config = dict(
    n_layer=12,
    d_model=192,
    n_head=6,
    n_kv_head=1,
    head_dim=32,
    d_mlp=512,
    vocab_size=798,
    activation='swiglu',
    norm='rmsnorm',
    norm_place='pre',
    norm_eps=1e-05,
    positions='rope',
    rope_base=10000.0,
    rope_fraction=1.0,
    qk_norm=True,
    attn_scale=0.177,
    bias='none',
    tie_embeddings=False,
    parallel_block=False,
    extras=['capped logits'],
    init='uniform',
    init_std_qkv=0.0257,
    init_std_o=0.0,
    init_std_up=0.0257,
    init_std_down=0.0,
    optimizer='muon_variant',
    lr=0.00477,
    beta1=0.95,
    weight_decay=0.049,
    lr_head=0.00496,
    grad_clip=1.0,
    warmup_steps=136,
    schedule='wsd',
    decay_fraction=1.0,
    decay_shape='linear',
    final_lr_fraction=0.0,
    batch_tokens=32768,
    seq_len=512,
    doc_mask=True,
    train_tokens=130400000,
    steps=3980,
    dataset='wikipedia_en',
)
MLP neurons of a small language model. Each row is named by its layer, matrix (down: output weights) and neuron, and shows model dimensions 0-191. Each number is 128 + 24 x the weight over its row's rms, rounded and kept within 0 to 255. Numbers have three digits each. A neuron's up and down rows have the sign that makes its largest values positive.
After each neuron's rows, "fires before" lists the tokens most often just after its 100 highest values on Wikipedia text that the model never trained on.

L2.down447:123099179125124118041144093107135110134127153115105131128142115153129138152145119087052134127116125101128127128139146147115153115129107131126109186121119129085125146169113161102118162119124180158099152109118092158135148131161120103085129119095157182118095100135116093128130084132117137143137133137158133110142120147121100122131128127142092112099127186141108113125131102126114129123166147160116185150104131134111118111159129115101126121094121121150119164141109109118103090083155134133141149103115139123146108154136119145132091120154140125124191192186127122149130089152144132147
fires before: "a", "i", "an", "o", "u", "e"

L6.down265:141129132105128119136148156092136124151091154116175141124120144149145163144170156160133149099138101152128120147123155150147144181158104117155132145102094099126172112147127107190132104167107112123151151128080124107117170119158140127128107151124138145122131147154152136102177145150089150157142107174126137106104130104094170144168098106171118116140111142184135123147105119125167098136140106139093138122164095175123142163102127118131129094073128138123152125137146082169104115122145123136122159128102127138168160164160161126110155147128141098162122169119145116144139129157168159132
fires before: "t", "h", "i", "s"

L9.down398:142138119172103136099103121125164106132111095129134134155102179109147116105109165133144114126134151117108171154120155124136111148111149123118118116126116165143127133152137087173099114102129127154091126146151070105067137127141163111113132124100151106152163089124153152143129201140111172168167135155114174168144098086096103125128118149154108110121080111093124152167142137162130152153120121143115090132108107098106141095130104144107092130087116119136133127130162128165177126126114113133115133100151108145108103097143149138113167120129151105184126138131117089136110126180145129135
fires before: "f", " o", "d", "t", "r"

L4.down374:142186135105142111168094123198122110073104120138124152123132084110169119145148165186097128069113138181140129112091163128142120129097134132120125143119119154111161134146125152121126110092141143152190135112128128138141151144116123143122123117159136114171130097123105118126124115156112105129139117162138116070127128104108085175119115170147088148114153100136132158148168089098078135099156160121131139125131144143125112128097117152156104119147143141162099157108108076148128150096168110112127138145099127148107146140108156139136138103137131145109124103187112127087119116123144130146
fires before: "er", "ed", "i", " ", "e", "en"

L6.down95:140118083106141124099141142108141130086118120127148147132110136121145148126091143130166155174110098172162122147171112090132130152116104147118156104092113148108134169084127075103164134119135128143126144129195080065093120138115154134144092132125134101101132153178177151096173127144124167151121155091106104147128126163139084152161125132108113134123113110155152166110160150150131071127139147132138144134158159122132091123145142112181134058128138118118141107130106103112113142126104113108136143106098114117102120123128139152115120168107094103109104126137117152131149144130149121098
fires before: "i", "er", "e", "a", "ed", "es"

L4.down0:200141147175169126134118114113149122107109118134202132143120145150123103096143143166111135167117135139131108116115107124130071134105130107119095133116140117122147144099118124132087103115148081148107139136148083134108124139089122119091152087137154109133097102117127157182127078154097132110128128104102152130103103145112141165123126097107110140106158084117156138134125132132114172144082133141146114089151137171118158115147116119107151085147089120100130102137146091139130117095141132148156093123122124126147109119130132113143153119146144155152041096114143096088159132097118126098
fires before: "g", " the", " ", "it", " t", "o"

L9.down474:168127137171134147139171143123187161141098140089118134097130136145139150128118151146110119101123114153097109118137138131168099119125152122087092128159103148123162148157095116132129118129163114116142111145126076104106144109144152122131123135070158069131127123148122111130164121134128141136149137119100153127151106153117198138128156169148124152116122131097143125143107124139122107060127135167096111165109135168136077137113157130100111114109104117117154122082166131165093112108130151136172125147164130142069105149117121144097163146125154088125152172136117112116126124120076164130
fires before: "n", "d", "t", "p"

L7.down27:168124118144113128142071128145143149112117153100141140112116153167150144137197125132146139125092133126118179110096119115149170081160130157127148145123096127125152135176134112134148088124101105123137134160122120139121115144155113142138131147089117080119141116126120157105121149149134086137112138147155107117157145123130123108135165084152150089154085135144143127132146090139164117131137117119145076089147145159121091127153096127135166085145110152124162143135148090129120130113147124077127133177102101104094091142139133186099127104144159084115080076126155114089129143136127164148
fires before: "he", " ", "in", "h"

L2.down170:157106127092148146113136089138149129137052124120125147102158119095104140109138117123134154129147135100125139111102139125103151146092101109125152132122144146149120129139120151158095132187110124105140156121165148154079176103132139092125144112115143096071151100105156136116128165123162116125133139181114147115156140121117075110110122113157162099138133103130132114141141111154124151137105141100134112128145128162191138128146118099144162104151175158132139112094110111141149108093120117128151202106127141156161093111116098076140106118173154126104095162164138157141149124145145140164
fires before: "i", "u", "or", "s", "ed", " "

L2.down190:123150140163115137109140105143161150131131110107088150194148108108114102117162124109079127146117162156141136153150125111101147145132108137149136151093135134135137105126100119139120132117140093120138117139107098115121178161099155108097135134143142133126129150134155095117132169163118150139096164106149124144138128106086092160118107126092063133087169093153093156152166107154151132120202118122162132141144152121159137145135085101155127107117102159112080142196114129147101147142109106137121107114125135117143153116145175093153113096102176110133133085161126138130121108123141142153
fires before: "=", "T", "A", "S", "O", "I"

L6.down393:147134103130135100162072138139158105090101179141102161095124102128141128132116115138132136138115135116087103100159160151131148106139116123111145117108140121121144120120095120136146141136135155203141152103087111156118114122130099117125180180129125114116124095120148125114143115108116103153152165149160115148146152165118128113155158136120138133111107135166148116141125111158132119131122128161127083119125149154128091098119152130146114128154144092146093132207137086128098117125104126067135070096144087120114134172160140134142147149184183109131130148139106138105113166153131094164
fires before: "-", "\n", "ed", "t", "="

L6.down344:138137103146088114116140133091142101080145140123097137133097161127140145108106144156122140142140159101118137092118142108130115142089093178120139088142098141124136101187122132118150090142158130125107123135166131160105106146105145162140138162119121101144122128124087126142132142091132132086086129127142136147172123130199120146123105123135139158131157130108085126126179126085159114134173151093144075120138142110117123138122152129086173115125153121099115153177104131119160115098141151118137180151145107149124130112143106125158064146118148140080128143167139162143148182161127125136
fires before: "s", "en", "ed", " t", " ", "an"

L6.down2:173142037131141138149090147137130167110156144151125136108146127141151135137133124132188099174173154119107106096140133118085136115171131128121106130174107143137188164092102147127140146120076127136061135145155122154110132146121163124117107115136141176126116100133102163136120149125146108117155125116095121139104126098100137156159137097135117108136122135132137164096123112128113173178136118140141153147122115136145162104142143127118156148115143126122114158119145130112138115163080114118154135108092144114133141156097089124125153140136104161113104105108168197104120160145144157108
fires before: "in", "ed", " ", "m", "at"

L9.down57:154134097111152103122138110137127137116129132152104139146126144111136128123129152131089127075093144134154147141085146112096138136133161132136140120121136179111141118167099114119090137129094130110118135128181093130083200136121118128129096107149097092128169130127169112130139082139134187157126146111107136131157133124110078140150166101138153142160130149166116122114176105120140107115179221136159105104128101126125131126129108146148126156134154129096151136151166101118137135093093109122169091117152116116101116151110114149143143159147117163128094148179118141114138113130145174120
fires before: "a", "er", "h", "it", "e"

L6.down132:128137141125073093173114096140105123123119156137109132098110108098110139100152143147118162111152104119191177141113105150105160105095087128147147170124178107108170145094179089161152143116154108112133097140137109119124157110109126139126136114087157151114114139144100094116124111128127159154165128119133164154129127117087137135128144127123104113143119143147142133140098120116148120099104142131146129165108135167110135138096125125131114133138119094137179140094167110117133141156120135096151126102066135108166114175187152094108110117117129074148114166143094167142131160122133160092
fires before: "k", "t", "h", "i", "a"

L7.down18:132117110153112096126143182111175145124085116133134145169134153149142134122131152158091103125109099134147138129138115078130121110106118144112145134140154145150160158112140108110129136069153208159119127122139114136134184148127129130121160139168131154092159134110127148126111159178144136138112111159144142140123137121154192134168138110098161132115110116154132120129163170117133151127133117100156129138096148133114141096113139101154102102114090082086087125116101154129110153127089153125112160145101143139129165137164121168135118091116120161124159144109075132102141159068115117134
fires before: "o", "c", " ", "e"

L7.down447:153149093068194177143108133134156138126121128175117137097118114139146136124177130119115123142151097135108141128134131117175109142114090138162118154104116146107114127170096089147162151130112133122138106124153127124114091137092082120086147149154137176090165132126160116117152165135121145109124147123108142136126103125137144147095087182152124160100164165110129111113142129159145139173098169137084154165101080163127155142128084133128122130157103114098127115114145095134123093113119126123160151159121141132143129094119144113126146140085095123144140098119167153131184104134133104148
fires before: " ", " the"

L9.down82:110133121162098117127139136076144107067059151139115151089113129159147142105133170097140138118148095142142098159124148158115123124151090102183128162097140105086131133131132148108135120158127118164122157155100147145134145130113133155130127093095153125160142153130134144088068161144128152172163129183101128148131152157141151156167109177115115126121138117147152127158147159133109138158119135117122112106090107138145124158126091093100100155138139107115143095114164121176138139107155148140131165120119092146122122198132139111140129117133161161126141174163115143127112123150132126112
fires before: "h", "t", "es", "k"

L4.down43:119130182169117146131148146150135166149158170141087131149130106147138156099141130109097146130103108122130104168136115180121110106094107169124144114119119147070156128107068146130150146135119162117103106134107078095111103119103113116121135098158118153148134141103137131116089130140089182168126197134095100117131134141110165114165142139147115099131149133181118143154080101129129129157116123133151164152145127120099108137112092110142127142088116125130064139129105106143077158144131108128087124129127122128145123135114163122144128123102148143184140142168127151117114137136162143164
fires before: "="

L9.down115:124146122115132140128101144160112153144104118160134085133100115085173137139130085155115150100093106106156174128127164138104131158122106085113130109138141106146108133178152098150134147113140136129133149071126133167092125091169151110150135105115152132131098150132114071118156079145110113148120135062079104102161132128098111149082114129114101107143126141176144134138159133114108119086118134165111174124139093140141159117155123115166141143124142101102148144132152127126165127118126190082121078142102128112102088154107145132163121133137127112114128105112123098169138144158117129123
fires before: "a", "t", "s", "o"

L4.down363:148111121153152094140136116204123150115126182133150140109136185149076076121118148101153133133113106112139166124106119148122105108166110154100119114129139108125142161160111106095119132117121148178142121159156130123118104127106171193111175130155108148105156127090127105141111132199143134098096123128140118109121134142134100144179115168108110115140139170132121130144114152141099135086119138102130156160128142137079097095130153120158098158136126105134159113117106155151111124134157103133163148098143113126088139159147103141130119135154124124157122109123102137109171148086169113132
fires before: "e", "u", "an", "y", " "

L4.down473:156080127144129118144103173134102165126106107147165138118110066128119082108141102154141143161169097093160112145105160117115060107143112144158134137135130096116140104122124135130116122100144167123105134163105142101109100106142115106130133108142174098115111149113136126115127114166110136124143136121075105157114103058107112150167154119102143067106115108145152103108124130102116096120092137139129148118112125155155124143067106170163151094152095145115144139070137130065115162144137126138132136092119167113146152127136147104101128104124160113147112122118098125122138152122132137134
fires before: "i", "o", "it"

L6.down445:136136141145161127116099125081161111125166094118108122123155166148156130146122074145148110134158121149076128066140110138094084112133108131123103102148134133134133124125131124121166112141082109118130096192116105149121119155162159139117146115156139131105147110149136113112157130118157147144132173095130088138123103111174098160112093193122160113118162160075155143134136154123178148124104149103167116083150097100153110166121132124092130118091122120134116127107136151136127123142121149121138162176133142119151092121101074109138145145175105142154131150110132130135091126159104127130
fires before: "|", "in", "9", " "

L2.down368:134118134101192112128112127155174134158132133125122116106146188116110101127125151143127162073108116169143100167156155137114082123101096171153115109136176116158115095146129117128151149152121121135102128135101123127125141162104118143128102140113131174108111139148119143143096121113128135129112144136123096125118171098151158093116154128138130121132113116145123122147170109147115155123095127188109118175152083140138095153152166146124090131146072129126133110141089084148150129107124168105187097145158139129099137151164134113155101095089135117135151095082111143148106106114162117155
fires before: " the", " ", ",", "-", " a"

L7.down97:127167103165134116136106154119097115129092118154110175135144122173135138122111141123150151121109116115104107142135152130100102118122092119170129111092141117146094143152091094099147127116159132158136152139063155165155101142132093139153118147138130151155134151139146118156110121100099089159152142166087078159159168120128139092121149134156155171073132162150124166118109161169115099134134130088155126174123135173131122128139119134137167122105097145145148112163142087151146110123086158112173147142156148132116109148096121153131093118147155133112128081154141144090138145158143124136
fires before: "\n", "A", "T", "I", "=", "-"

L9.down270:154137089157139183134113173082138106140148130166123098144112149113087148127169120104125175136070079156110115143125135146145147105101128158159107137134079138138128134151112153112125142142170122130129129127114102056076115194089144138119139155096109105150123134132117107109105133120095119109116141067141122131141140145141139116151068115117089107095153149124140108136114116153141120123154102155141139129091142113133102126080105092115117099109158140155134133159122147133136107104109078130126113083083114145103102134137157142139133129114115127133116122165127169103107112151116104168
fires before: "="

L2.down27:132087110126099131132154153122146085145123173102118139142152144121147177110154105096118124117128103087125137137141136122127180130117141079119143158137111125118135107186121121131111089128123147136130090143138077171143145136130119093122137142123111095151070115142111121131136154111158135150102132122138157106179188116169120119134123119117163144140154113127122132114149086111143127138195130126100128134071161150129085128144125140145150088124146103114131149065097108093132080071082100122139098151146146123137116140131117098147132116164144123063109126119120159109111141151144126156
fires before: "i", "in", "an", "e", " ", "o"

L4.down320:147162131112151135115163098127134119154113164138167121127128110114129117123190127119122114131161160131070138133124122140130084129143142109175124109082152096145137138119121167126122132120133084146137088170115168101140160091107079140104110142105148118148132111134120137103128121133127136156182142072140111106144113110141121149142150134113159116111117108107092144085107119135084110149124128119106098144174091137187166121135116133123119112141115130142125105118179132085178182123156108176135060136169117148155139115134137135120116140141169125140091070136122113104102125123112110129
fires before: "i", "al", " ", "s", "it", "t"